{"n_layer": 17, "n_kv_head": 7, "vocab_size": 8192, "activation": "swiglu", "norm": "rmsnorm", "rope_base": 10000.0, "attn_scale": 0.125, "bias": "none", "init_std_up": 0.0511, "lr_mult_o": 3.0, "schedule": "wsd", "steps": 5080}
MLP neurons of a small language model. Each row is named by its layer, matrix (gate and up: input weights; down: output weights) and neuron, and shows model dimensions 0-127. Each number is 500 + 40 x the weight over its row's rms, rounded and kept within 0 to 999. Numbers have three digits each. A neuron's up and down rows have the sign that makes its largest values positive.
After each neuron's rows, "raises" lists the tokens whose logits its output raises most directly, leaving later layers aside.

L3.gate890:483462481490525495466523477483543441521481492471500506524439532505525518548490583531404482529528479547480525518558435448456513498530452497485480497533477559510504425487507521528479516535437490434548481516473490483449455503508516481516535522497511531480465521435502550511462575543482567523454428475483504525525531439560557466577480509466554474489514455482579449571546562522492507480507
L3.up890:508526461562515478514514458477512548559563428534558494447519482488442448556498603508481509459550448644443507513517519536444485526475505476498435537535594549419456516511526503475511468508446456456533473511489505503495468526484447470464491520482471568521573528458463497420518566551485517434508421532592578521503496487556468458514522482476546507486570501491556461474513489518439499530544
L3.down890:526540485452535503452506509573507515526543494598545473593513563571519450499436517530489481513487450494497503475595447511538487548514489456539479517485530485478466531514490502514483528472442554532532491530499563434510490439571520501543508413542548573433547552532454511437497505476508514451518543456486512544551436509536484459489503473549559455580549498492567471540532515521513512519442
raises: "ese", "sha", "hard", "ian", "sea"

L10.gate123:473482564531466483493517490482533456603475538498493521499496524529532475450409555585550471507512595530495564461501527500487520531584503526481497511479423514414480482523456524488494526542470538435519533484469514506474546491501611402556487473457483418471473476463491563528494456519441585486520452560474487497499544529478449502579473512476442455500466563503464548591534502505525507517463
L10.up123:526526508531485560549497508496529593462540463532486476500552576476509423472470502507519511530558532550583455470532484511528542515477533489519482515540502515491507550500521449516475535544474444484554538432527522475506502572484507478499504449532525522553493426518541497445552458426492511471493476538478576422506493565565510553516505540492505511564486522488485498399563484504485426513501
L10.down123:527454535491512611484499579503492457499474508493501491495523443471440493517466500482493487491490486449495479506546436535489526556490524487508542481549532443515529545474459466457492486598478553418509518492608518569504509541453550530523459484526482529527551399470522502477479453533494440548414495483554522392473426463445485477568455528480447557520529568507462521436485498455438508518506
raises: " are", " were", " have", " include", " continue"

L10.gate796:565523493487506565508454515524467505588567519486445501460455487436485555528534457584521546474502517508517476483459532482545486491472497519458415472488466497366534490592520488525532461491437461519515554505571466469489487494578515540521526496497419556470565514482562456473505446497551498534439421453563563517463503490522481587503493565563476498522460473471516524478545480536487453521514
L10.up796:494506501505523517514452461477541496488456489471471461477555469515496479542524478481472468462495572545498445490469518553467494463499509512552491446532531469392519471475548489571596482468516504485459487443583575481488494485498486477436526464528485536403535461507539459439529443539585529468501404461518493525489469489485517516542509511494486547459426520442451573498566488543507515485530
L10.down796:588564561593442467536511532494476507508495544538512512433456541545465510522465406527448439459451532520539516494466475516534434501518565526515497561527485433411492475465516514463521494492492499532574490568497458585499481548543503422489514444520503622448558526504469465506547448542567508482505478505476502539485421556501468566537508506471490502461520492487499511587500544513553534532534
raises: "own", "eme", "ee", "ut", "ea"

L12.gate1112:482558503551513547587553511534453513542503495516488457591524523554453505435443511504530366501443467548497494464475499505483538463514468495474574513508524487528482512473489505475410517528465512523483501462488433511495477520554518438506506528560579530488478453577519479455480577519496518484523507519548477486561538483478546552510543424509484539476457437552520475507484436441483525482477
L12.up1112:495550542464462512519493526567522535472441494507457435474442497524500490461417534461489476525519452506429498529460476586530547544587471522518554540419514433516549442490532542477477517504462467543446497491527510488438427436507483429537469403540502526520527443461474480466542559523472451550440481460438567491506532418494551546497502412534457466524527456486484465471497492471485414440449
L12.down1112:511491536470601523490463465510487521550500482457465497490470547575508481503535433546520480487500524496457505467537513542513482503461533560512467516428431487430521434550488492418493546416524527473507515502564479481487490441491514543538465546493527513503490511467544525509549546492468470583498518497489469459562516552554534569402563471495462443566506486562487509472499518481478535445506
raises: "ble", "bl", "br", "ries", "cio"

L14.gate1097:499446502530474479525452545511515459458540581487507471481501404521473575526498538421458529554497591482533519360563511441483521505495459413487549539491497528451509487539536517534461437556463482523560521510498521489522513515469479529518513451520436481525510545440520488469465603497526518442426479585475472521435462518585457547485466502549487497536554509537546488454433442513559519574508
L14.up1097:528515527464528495502496496450492519520462552557581461522452448528450452476471590436500567507499532448526496541491451438496552541546528445459517472515545522545495529499563522566451544526447493465557530444417585537498545553530489535476492531496458559457520500542511440488465566466460568525464573465510466474468439479515463492483487513429465517493497499517548528472465457444482503490580
L14.down1097:497506547533435460523436504516457458495503489408427504579518476541552493500549484497528525495459511502531552513450503537538578504509482550462494472500485487477515521468566493559492525506481458508554489469482496466455551487447531514538502432502497433515529549490465520485578454477503500554431508513476413692504475496518438532523508445445554487448506447524552508513404499492472525470469
raises: "ies", "500", "ium", "hip", "y"

L12.gate361:526465528462552498525456482542534513555524533437528504496430507483463545491538513507458531400407542559557527543437434540536405566554539425474489475519509484496593545469523507578444486472435519472466539510520406464525476482509472534423512461547500463516508441480485458519469530505557509476480442508481429487437473474496522489526438513536552527487496508525546514448461516524526562446467
L12.up361:556541577515548467525422525460509501496533476505501513489529396510512523537440504571488425524501521523450553515490516536544530508473495477482566430518467417444495511559580525527489486467578544563493540459444492395493508499498436532491490467519468557411458514546465513484423512450475490500526464474526507486460543488501466467479477494517434486512465497496461474503477460483487537455517
L12.down361:526427481482534448432441493465466495546513444527519549491477481537474509568463509591435488439487540501429499578463524439458530489473443515517522519499511440543474493454512535590485545483478479550472492564548536510527479461468513562533489521505484544467475517490445473577504493460539543458462461423489564481476559524455423507455456531462508511470511516454546527499485461468422529518516
raises: "ies", "y", "er", "oma", "ers"

L10.gate1156:472509495472438578565549497524488482516446571489478555490549387550471542415453470508519539501556475530508568520579509486554446504473503552464497515520526550533471459530545514464485499503501455398506489513412553578429497539478514581451466498489523543546430489457498477512518518497536519550556491494457531465480532541512472476503472510499507494533512485545526521489453477481490496495449
L10.up1156:459480421497489548550566519542449480467533504512433514608490548443457556447521538424539567476568486515526568537505502506486577505557461474522479498468474462496534511521485460493525586493449499514501532482496462464500528497432518546511463502564487521470515520577540479573532477520493527541456568437492475478571429470483521489496585510513508482551530543504494540523465478543528485531448
L10.down1156:489550498519555554522537516462476509534550439533505530484484548468478464472476494526526477477482578448515524495509512440497513563463456487530550518481467514474472575507533547527421534498478509520522517525517542404485455584504482623462474506500532526496528522516515480403482537487521490510460520476487423453522422545516539528454529460499492509534447427561493473510549480550557454440461
raises: "rix", "ment", "cial", "ory", "ments"

L10.gate623:529557460545477473526465508475474421613511502473428440483530462513513452475486482476477467508499499532525517493509523437542518514484521502469527495473395467516502491486465479531526522526504462518512488430519508485582443482498461503409534480447461432418543440543556521489502489422450484472468448466435502524492488467511571491460462518490490483472449475454446586588453467498477458502529
L10.up623:517543512447507464483557544459481492494467457507463511483549601493537523468464509523575461421466561461564456457496462498500516461522428520425537482463533479527491521574469477475426504516514473453472529514476492542526594543525508504491520470518572455455462511443529502474580491482539591485501513547555513470482532548397520503480462472470477505504482522477497497547512487507435478489486
L10.down623:495470446531508477585454459514530486545552483472539489493526541554525450486512468474557500446467496500531508473529483528507536524576445517504538516490492510457470477496515519495509512450486485508488510461491461447488486460510559436500441508488486529431491517567523424523507523465580515488517488516477538472509449518546542534452521540553560528519501518565450510520518509491615471491437
raises: "ulate", "ional", "ular", " Pld", "uo"

L14.gate538:534486503643516525557450459497532528506525415458491495503558515460514487434603523481458543513477519582533497496523416486489529559535470497590531487508465454504522548512568465553504435511487610556474474527506472502474398457519482511509425487486470531459454546466540570454514506546571511535547570492482573492459444439523482496494446512479455496426473486546538465483513441488461441485504
L14.up538:450508458522488536491495430478490523401439510439469543543534588509596506464508544468443506557481511545416557507507486516424474470506466498525484499474479583506460574512575487476510492548503556502510478506517503467523548523433463525479514513509481511555499470503555505495423553569576571610584511499516501526578557467534535529490485505498442537507513390479504456512508498484569561532487
L14.down538:492498497426532464440483530537440524492469456520463524560519499506493499482511566484469542476458622501530503572494525423531491489483486494492514524519530507449467501518515525486484538420529491447501446491495488528502417499558465491547462475530424478446543514522561520527526586483485514479445524472495545561484573550507559469565534524552523510500527575478444476533484538503482484505503
raises: "ative", "ans", "als", "al", "ana"

L14.gate539:483509472536467486520558546489481462505426464484530489483576490533445454425514529463485466485533461566537463465468495462525519495483538566524450486505469479510478494486466398483481483521486477508517544428575505474516442471388491472563548525519488542503494510494495475451511478513482484547530511520536477539454493503480471377456462519508459483488540419445493464484516572439480508469483
L14.up539:547501566492492477469479552519500471572568471438520574490471533522472479539499538458519442461440483460514521439453475421499517533472561506510450464598513436485482562456559523504474525472477411490505498456427607530499514482468549488520471579480477513522530538474463438485545461548462432563531490508490522511461560536442436455440484549453490515397545477406520484498479509478547494480483
L14.down539:445499515463516465446556509517533540476467441540528507519412508495524494452496468483477507495496466530462534519422511475572571483555489488500452490536553488424534447514525540459528483462489494535476506488512491481564468472562449492510528502461499513522490530460511509495511475479475536452470515471537483582542465482527519514594538480496529507449560507513476533502541406431412455565465
raises: "ş", "ğ", "h", "han", "av"

L10.gate362:587479435481441507523486463571500464496515551471541455515487545499526470552487531542503539474543514464436504509488496445533498516460502384512523477519488439526514549488550492548507481419463460465505511510530434581417505459472444491480516485429539521469524479531495529506504583506588472529527517521491566502427465468558513522469500582525543513548476491575516497519523496537485496535530
L10.up362:470504561511497567487497562530479462483518458484543473435451538437462441555501557502504511512446547547502461462493522476452495470534568486471483542456475398544519572446529464421488533518520414502540530516435496472509552424485502515490424506474545502480518493501498585410558544572522458463484462545415520478537457513560472495515502490506527512472486525560531468530491484525473426477420
L10.down362:533497472502542472511559542490487525485487554474495457486507478529475542500452522465455546579483545482490561465516524568495492515463413493569443547469548517531492451516493516542509497482565446439426508497513491542560393503524481454506523491470468524485491514495511461517470501479506526461565560510514472564493541513489552496498479538534519529504532542556554523470499536510465588502495
raises: "ante", "ated", "ted", "used", "name"

L10.gate323:522495537496479540491508385459580508458533468512456458488451478529468565439515415520530511440492619552489484478492481452532502572510568513484514525532530526363497460519551580561520457499507492493509524448456407525607506539499498459535480469511494502464511567478537455528509556567493516478488489530453468540468510456511525511516487468535506514489508550530499452534476499476506474408480
L10.up323:552539524482516433472487442459571530522519536477489548558504528423515528506487551546491473480487521490532567565544482518516531510431508429605472464501567473481485552486518517486463491585432523513521554555468517575526473485526391543500510474464552543520580511515475549524503495463407502482601561564427496512501497495547467440568450529606507446481553487544467513555553516570509470564533
L10.down323:485517468500512533503436448468520526526465532542458461462465449498499501461428390496497533512474478534440521511519457506508467526576430599490542559425457505498549525536521470568550506572451502554526440471570474464495407533496524499537463494549515474496520428450497484519579478479550499534519446515552491530518466496498503492418425498460522559531508528455623516474454487383539555460488
raises: "s", " resources", "es", " habitat", "ories"

L14.gate1139:496515408472459541468484476507478551461487494507512544555470429523532584504459448531468498494495457530559504497515534482477462499548504502503569496478487467538465585505508549535525480541497558524493499496478521534614546546450478490511505523513489528518496459513499562557500529432587511497473469523458364513472481522505527453523435459599494508554570445593507527461492513466478591520468
L14.up1139:491553504412441483476446561483450458451419464482500540540525444547478577493442491522525484501581480545514524478552560523518503500484457487564522449437535492571464515510468428496523513552429544455498459472506539412477502523525445568489499554541556507556516478497533486557585515500578535474595461555528467474482508479510461541546538488559525493560497444569387501466575523554469553496501
L14.down1139:495507482466487447494462501449533461541474519485488427523409500508480515522522570505535575537549490605505494506459520451543561559504480534463525530498467495526534587464515481566483428566519458459549503485443451536515503452534473546433528502560514550588486491531517490508471476477557507506518489592541457519514508442474517483433461536487541549519471513498446509541524540528486579578492
raises: "'", "ces", "ce", "’", "ones"

L14.gate1008:429500536502449470518490508534477549505509431572496452542468562443552517495522539593526445500510500493463599485523515538495474541521547584544484512433557553514494545506547528497469535528502524507547433511532509531516500583482458573502448486372509489449549567527453476454454566476487471481461480521579555474445442472503536476509527463509451467512494518538523453510448435493517512534547
L14.up1008:486419488475500550521549432552505510540519573513488427485530506476528454486509521493483489457458484491519591523482542561483474462512454474556539531521548484453411525522470542567517551563482535463522565486500567460456459475431535481538534522512542461513441532529498507506532474503446494506509501534474508507459502486488478541458462514509535507507463542507580494499503434480476460483457
L14.down1008:457575525520551535482476514445548491362468542504456523478469563481541467558477546460443509507493461516504534461465496477481532515513445497483527523449536464468462420509488559459470550458460518493523450530518503483490539494543557506587489554442578463487477538467471594554484421517519522544488581506457565525501492473474535523487508520495539518432564413473517478545530467534520477421545
raises: " 17", " 18", " 16", " 185", " 184"

L14.gate1108:475471534423482520482503520526453501479480589515406470513399491458493519580513470460442481507444493525468502474497462466486516428451425458519541476446568439504532649526536551531533463496541473501485508476440520541524464520515541519455470626535453465487479441547525474500448524551501477542490507575480521512476492546490499479456432476505479511494532458497492483538464415503464441546510
L14.up1108:534469525493487483436499575448534568482577492491460454575466546495496508545451581548481487479526438498527509517471505545548453518529451472506466491558492444508515497454492550418481498564523438523511481444480474502557536483490586483469480537443454497534563538511484569457473484514479471507507543488446482575488527499498509485512492538459495500507415515498458502497525530500531538466507
L14.down1108:460529474522488538518547463535441503496462512485487491474454473478534455535495457504493465495440518589449494507450564450446479490488463517463524532473533483469488562564550521581519484497526507499491445387459516449484431516478443461493512561549529468484533473527512490478450580514523476483480458524506435490531501568453451514438476466475591521497490560437464526598515412494480501512478
raises: " into", " away", " on", " against", " during"

L10.gate915:442551508575495514491504466495541487557539424472513483590511491550551467478492529506489541531511506509499545517526453475424586468612492528491495501536450523483549476540442504469541514526502449517504518501455454523471514439482523406462537473443459486478445553492569485516530430490512557479456518560541464417525474478459508466514478478502483504466527556559502579498474492538529570463494
L10.up915:453460444530479528489532491501512505470485515462474442511472496501498496530468515526454482551462459522551560538509502471550518469459493453466523534480502537444501495498507519471517546464538463465519496506529517515506501538493518497481427487445506544549498581452517498486518580519387464598570501469496495518487498485426485513479534507453500519468458494419487495487525499520520480507563
L10.down915:505536542533464502454512500488525474520548466556529501554577453527541442498548520537567515527516517511504472497466494501485594474572534534528504510518440537496489483479431474366550513495458487494501492491455460488480522434536520444471517498496489568490449485469519535499507430501510573519456458535522476414528473502468500502456478535487518507502527512585480535453478502483531524441466
raises: " has", " was", " is", " had", " won"

L3.gate1158:446484483495543501469586461518453548541481537510513491511555452531444415515530526541574501521464550479497515494494477512560561498520533568592590492513407532465491516447481516456557513551593482424523502503557487545500495476502468527566500456644457523517500442446482560468519527486503548505497490541474537448469483537445528490538511571551501489510481458491444533454499475471557453582546
L3.up1158:500494361464542472456511564492517493512471492523484507519512512556489444570485504539572446477506553468458513517497505438482598457468431544475523512472475545470509419475536500538483485478503528496516465496492558468494566446499503475508546561545525543597559464464452577479547507487573510462510476481534577492425528550422492540520485483563463518560581466445446532464538425453490502505492
L3.down1158:515506460521541538494439550517479457518450558488480493529489425457512438526562461501486435577495460506463491515526574487544520462450515545511542506515525474515621512471540495573462558565495501423509465407534550481524533513587530458531449491504422571566454566507472469495530554455513476533499483455522429500535491496503540502477514501618496540511541569535446489472485486449541489484526
raises: "hip", "’", "'", " who", " Ag"

L12.gate447:515474477506509502460513391505514514456548474514477522515490518567465554421454537502494518515495489511518511471469558433544504484532513439470499458510411512477485477540504532519420500529498541491532519476476484550503437530437514530523515508433465444476413459496489490534503551539427439541515498535483501413527527481498456535512467479526519500407483490420488484464523510522477519512461
L12.up447:433454483531475468520462562561474481497466584465516489513512478498466451522534502516488446504511477566511566525522485517492487447451531543462440560446538432439494536464510454484531473455493517505462495492504499481544470517494464542488484483509520535537515598456538507491492453489425491543485495477487481533477474475525479519513504415529464532484465494493478530506481452538557487447581
L12.down447:516526527499501541463439425518518572475502453509471522488472513523441587483478540530548565500483517474535433489498530457562465467510478458561497484559495503523504455500510567520467546507456524468479490471484432541479439534503479493489486535412468511449359446468456593541522498481518421512479535547463546363557537477475496535515497495538504541487562510398528462483489544586492537490434
raises: " it", " they", " he", " she", " see"

L12.gate831:537510566460448460501496505502372531494437495616500481454544487553501523454485545438563482457480487468530468529490488464541480443466513516506567445435510496463529542409549527460591603482583503492504501472493446588488449488445436566502516467547548500467472481485452489478520456512480483510518520518498480547504576486511523509489443530521508519469480526464597499479559506453446505497531
L12.up831:507518486544555490473543514511490440532470467522553488502440522490506447503454513459519537487476473440555506522536509464508512452477487493438482506510500483515522424424553528464497432534501503491490581491454536505533478516449484474513480457489577521521452427396500511478463538495468497532439465543467460516452471495644494477497523491484470531509503481508617474536521475484454568416478
L12.down831:531502466431509507457502480572566542571440518458528430450452563493564409452432507439512555553503454463540537555460514530429442518466555510539530467451487489553523512405532454443551555482574490512544512510520556450479524547464501497450461449459531492509461565506517496473524423526527503461521551468463494529570588506551518432546484460527425496552406515523520481552480547511471518485520
raises: "ched", "kn", "che", "aring", "ried"

L10.gate39:435494509503408479488520529493537560497494485532501633492561594486512521473491547545507517500510522492424560512462529534450512530508480498466576511522526495472560448471469389496550477477527461481543467462521499551558497538507501439477525528551506457468493499487421395449491535527543499481464472486509553497465489519452527447442397497448521542527500491485488503515530515546515510542506
L10.up39:549464536516511514474504536491481523421488551472514570497513496513556469481510437556477485510484540556493470464446535483466515508513509488523480502503509500583452530419453484413522597467527560436488471524536504517526545564527510512536477451489539599499525538509460521468617452493528535613524391519512459556419480509477514509451534503455494504572514485508502465522468551511543457440487
L10.down39:500441478585513551517493450543518521432485522549481490537462526556502423552474459510477574492450535560425470495510482555536492524520501501490508550532476515471511565526456584463510529485540516454454471496476508489527546486525490515479490551490437487511519565566488523468525417596423565442487454496471482436448547520471482491470543440459546545548470391530510448533462461509472550522537
raises: "ult", "ello", "ell", "elli", "emi"

L14.gate866:397599515527554540555488464502478516577494523491570458489568439490482515512501527529583506441468537413541513472444500482383569560488505582568556479470522435520411528476513491515524493521527459493496502563503481497507431591583470481529501416477546491543545504476493481492464566490504453522514457463540504470476480488451464501455557517470449512515548523534562479479563448502508541465480
L14.up866:468497518497498499534537586512446512460555515499593457563487474552536500599589463452512448565489544578502529528546499462504497459498527527500506561549503489487465443522415493518552538381528475448419503498475490566491523519524441451454513553587464494502597477441521500497519425497523454432466521500503483451540484470511532544468518465483485505529518497501492497536536449497539500492515
L14.down866:431468477493526534481476444460550500546458479532504460528460507527503495544488497492536512530464506477498465496500483496477501506449479542522518452536481564494460479499517515445492544480556530538495487530523551452528450523525415519504562519499481439442516528471495446538445511482428494479546514491526459602494497455513525554545548414526473441472457499497438505478512557483553574465426
raises: "ua", "ue", "uing", "ory", "ean"

L10.gate395:475435538470504426524435469510495552502490532507504517427446480550444483556502583530507520469421525571543538474550544538552518491524490468464458500570455481518548531518543424506432488528567527556489486458503508522501428455580540494509460417476546490484482496516529517461500457505490474561536409486562454494596534453508515563463521478582504460440539542515533509463499514538488480514511
L10.up395:586543504548556440489509538516538565415467420501441525496497455469522510466528494526411443464484570521528504497559441539497462477413429507459472446545479524543504478527576467520457478540459588491552511434478531515503502485466532516452463494557501523550478540520516557425566534510495461559551453453456542418536551534519437519517562489508486491527520529505531514471524462547510487589502
L10.down395:502480504446516562458540501448510551498544535537568528509457514557480429477523503510542414430523458499481500569391535479507483474508514579455447507473476502490476516541581419460510511569473522518527495486455455466476509460476538554509464559474466456482500526553431438488559388473512535528503503493548473458439603525538469475524444488421538457476484478503535481418625483479450537484448
raises: "en", "elin", "ens", "ena", "eb"

L14.gate856:500482575454528509487478418528437600559506539485460503504483496450470461535517439496449580606511452475445510507547571504490416512516399501556472483567559597467545514535530512551488481415404487527424515468506503518513535463424518531499582520530517507530536435462548604542542466509524499474494509534547476386510508605475492506527501524494504513503431461531548552529565477520492527409512
L14.up856:546452434458554516457459450487517630530470500441527558507538414545551544443485528511530525450515505615475533426481447540500458551446440483502545521480537516512495425558490453534459511497449556513564503455523466469583517416435481448407538482518521447505495449427555499536538483555508504486560555467520445503513520502552419480413485505487553493465482520515478553507520517503528534582530
L14.down856:492452477573440542533488576446462568536539497467507474524497535526552536461480484531543519580458471518487514551498444591458500483467460502485519560525528622475611488499499434486515500545492489452517495530513588522517531415499451441466467492568601473491534496471521522512479485472537508485523518503446489526568546498450536454514533518531517488515479453361497532504450550463496447614531
raises: "ache", "|", "men", "List", " Location"

L12.gate232:546540427538478530497453440494489506437500465462479568512496446484531486530454537495490461501476545496494497481473472447567514469442478488442476505459386515467480558369407550532494612453499447491535524479505510508434478485482520516491534442424467484478475574527518591496435458521489536479518466484510532486530525453572454460560494461512470458493462459568458511481496466523485432487496
L12.up232:529537469551503557519454504498471535508559458457542525540520522518497502487521531530501439535483535497503483459564479424518568506500472608469515578536445428505467521539429568519497535455542499471538490469516477489487448490507548473481603485554470517536442523491548576460387450493559512492457509516547521457524507506478496429552555532493465502480549475482395523468630479555479554452485
L12.down232:510523491507521539480555470477509480516468530518402449521509530521648543483501442527555563523494500589559509585491475513476447497563516497573517502515568632508516483559569501527507475595491430517568476495478465537505535532453497539510514462482517492509566478493469468547538490464489489526409509478499494474494442498491554553470451531526479488470536483523556477473468440470529540585562
raises: "uses", "ies", "ols", "ds", "ts"

L12.gate162:438501468482501461480501566481501479530434453456479535494523549567519510542506536607511492464458455499483498447484538506497494544543520480505628534490461441526483479468475518468514466517443476530468518421514503471509416558499481555489546572593563558548569540474546445555486438488510509452501466439465521489478465483489518499500489511522526510515522520482534546465538501492487555514532
L12.up162:490515568479454426513510476498540452457470491484463502471529586527532504497529511524504444509524527474564462434558507451467468535426477520561536568451527524562563552516593494434500471500447530463534459482508480373518476535517498523495429513486447493457496567479523515550502530536437490482496471505575497506429470435517512499528515499519466456476500472491572549496464510503531519510494
L12.down162:519589511533423495437465544497535463426452471427550514556501490561560438511484496526486561525488584481597433444584480494470448522456498479538517424484465517505547512441525598479553515481428500594512527568521456522515398522484479459479531546494530562515521473524487562539424467486500434506480433438451529473496452491526560561518554544536526505571492539497549522490495564454507503470508
raises: "ula", "uch", "pp", "ski", "uer"

L12.gate905:446531470459481500524527502504497505525465553486485483453485502538446540546446548521548510531525508542526449540556526496498510481466518516583537498436534533516505476478510443511534471483503514489524555525473471502525503440549545486513491489513554459501458507491529492518433556520522528494535505489481436488437516538480505470495504590497476533487489561461575556515457531426548459570437
L12.up905:476479455473459621510542474520540531570580544516464563488466491568512495432523524525473453518487461540481467437512486527577488590504470529484490457480541465450444520495509505561509524425480557452516396499508587515448519559470482552552515472512489447489521527508517425466452535492484501446502529484479533519583546600598520417530505526487525492468403468486462548466555499556500491523534
L12.down905:523566548456462467497554485512503513504561505443495501439476488545504457448516429405479451533477481556519500467476409434466466481457497497531502502488491552501487550477493508549487548443495498468479482469531475458442565571458494461441571487575580533514490444506521464468508552506483539457497419507441527583550470558479458504524456517576495528519514514585518485486484533468471484538387
raises: "ug", "ush", "zy", "uris", "zi"

L10.gate866:487521400499450547526498469499546510510472480569497488503432604451559499439501532532464549534503504511540505528543465486507505506533555500531471482575419542457539560471550566446500514511458482537469522442417471465475522487476531601502509584497499511542479446489503472466439559503519457437536517502496533547577495440601543492511538447540450466537564457591485501582434523492456541472529
L10.up866:576512522510485440514530455493556492542561524550475494442428518557565560503515523529600540487528528530527472534516469464439489487466520487492489480513482524517535411485513472442442455498528584457512470526558512542526532458573496496471514469603509493502498546521482451533600514489454542479503531516491472519432466537501478474456428507485518517433531501439469446490475564527488420511472
L10.down866:424471499464520375506571552453483501534496466536470498507420489520520486445503465509452509545492544391537528475587461501512543471553451509535427491470534500456484451467504525390458455422488495504451515449506483479513483495566579460534542449424535516582519540478519537550515506509484490490496455438468474509573541507468533434599567494504483488497447493534479464471483499428449489434551
raises: " himself", " resigned", " Brothers", " Jr", " chair"

L10.gate1173:478458498510378540468494517430525548450497478445494600495459471476498501448564500476464408598543599500514462410476513487517498557561502524473558541461477447574512480586491493545537431458508499551562448524545445527498533463590460499446528446495487541476477491519541469450549513539447463539527457461494472497510495524477539469520495540487491538465457455416530522456468518481506519556464
L10.up1173:490530474520608566518594474518497531536515499523532498509440471502517510505467467505546452545496481431522443480422551485575438529504426500452499528619499541403546515542519438502565479483498515538587433503434543518524525497498518521446463528524514404515473438432494414542524481430443513462640466418536515444536488493553484482484435515472508490491529468551590537451515472500528476489510
L10.down1173:462521509468507519520491534464465531478535577425543504423518545505512583530483511512420503515566540499476543503493566517474506549536505537545508503531495524477421561443552498567507561454496549530508448541449441539523533496586569465459528483499521464480553487555467474517462530504501465511550502449484460456592540510495472453487480442577457524488543520440407505518466407511407481526515
raises: "iga", "ader", "inc", "ince", "asi"

L14.gate1166:560445529513460492478538541553489510484512499563526507469566508466449494442509446442496514447460487543528513490517524544536551545437523525522549442496507502507480524513466465569438612512511517451502558442427528487509413488596470517532513502433478456523502483496546486488511524564500398470534489515525580483500597523534491457541487525519451469586546492496450498517464417462479542546487
L14.up1166:485462478551429461528536519539502504524499494505473520530517557510466468505471428482447425466512443459468489430498508507524561506492537440470434526425415504535542555494458515554491470506511479420516495511494488446493468533596499552531567487467493502465534497434499410517471512559593471429530445514468552578547538550499521477531548510514469500488495527488522502527485432515490488483496
L14.down1166:502486436566477487532533514554496549460498528477522419509407493481526524545455517538557564475495468525476556488497464541560560451529476477541533473506512564503475481502535408481515510480489454504457526480490425477492505426513461499418528431625458509517491580540480519366455548466496479518533548500479545555491574431489523530472539517491518507493453526560470525513462534550515622450546
raises: "'", "’", "lin", "ld", "heim"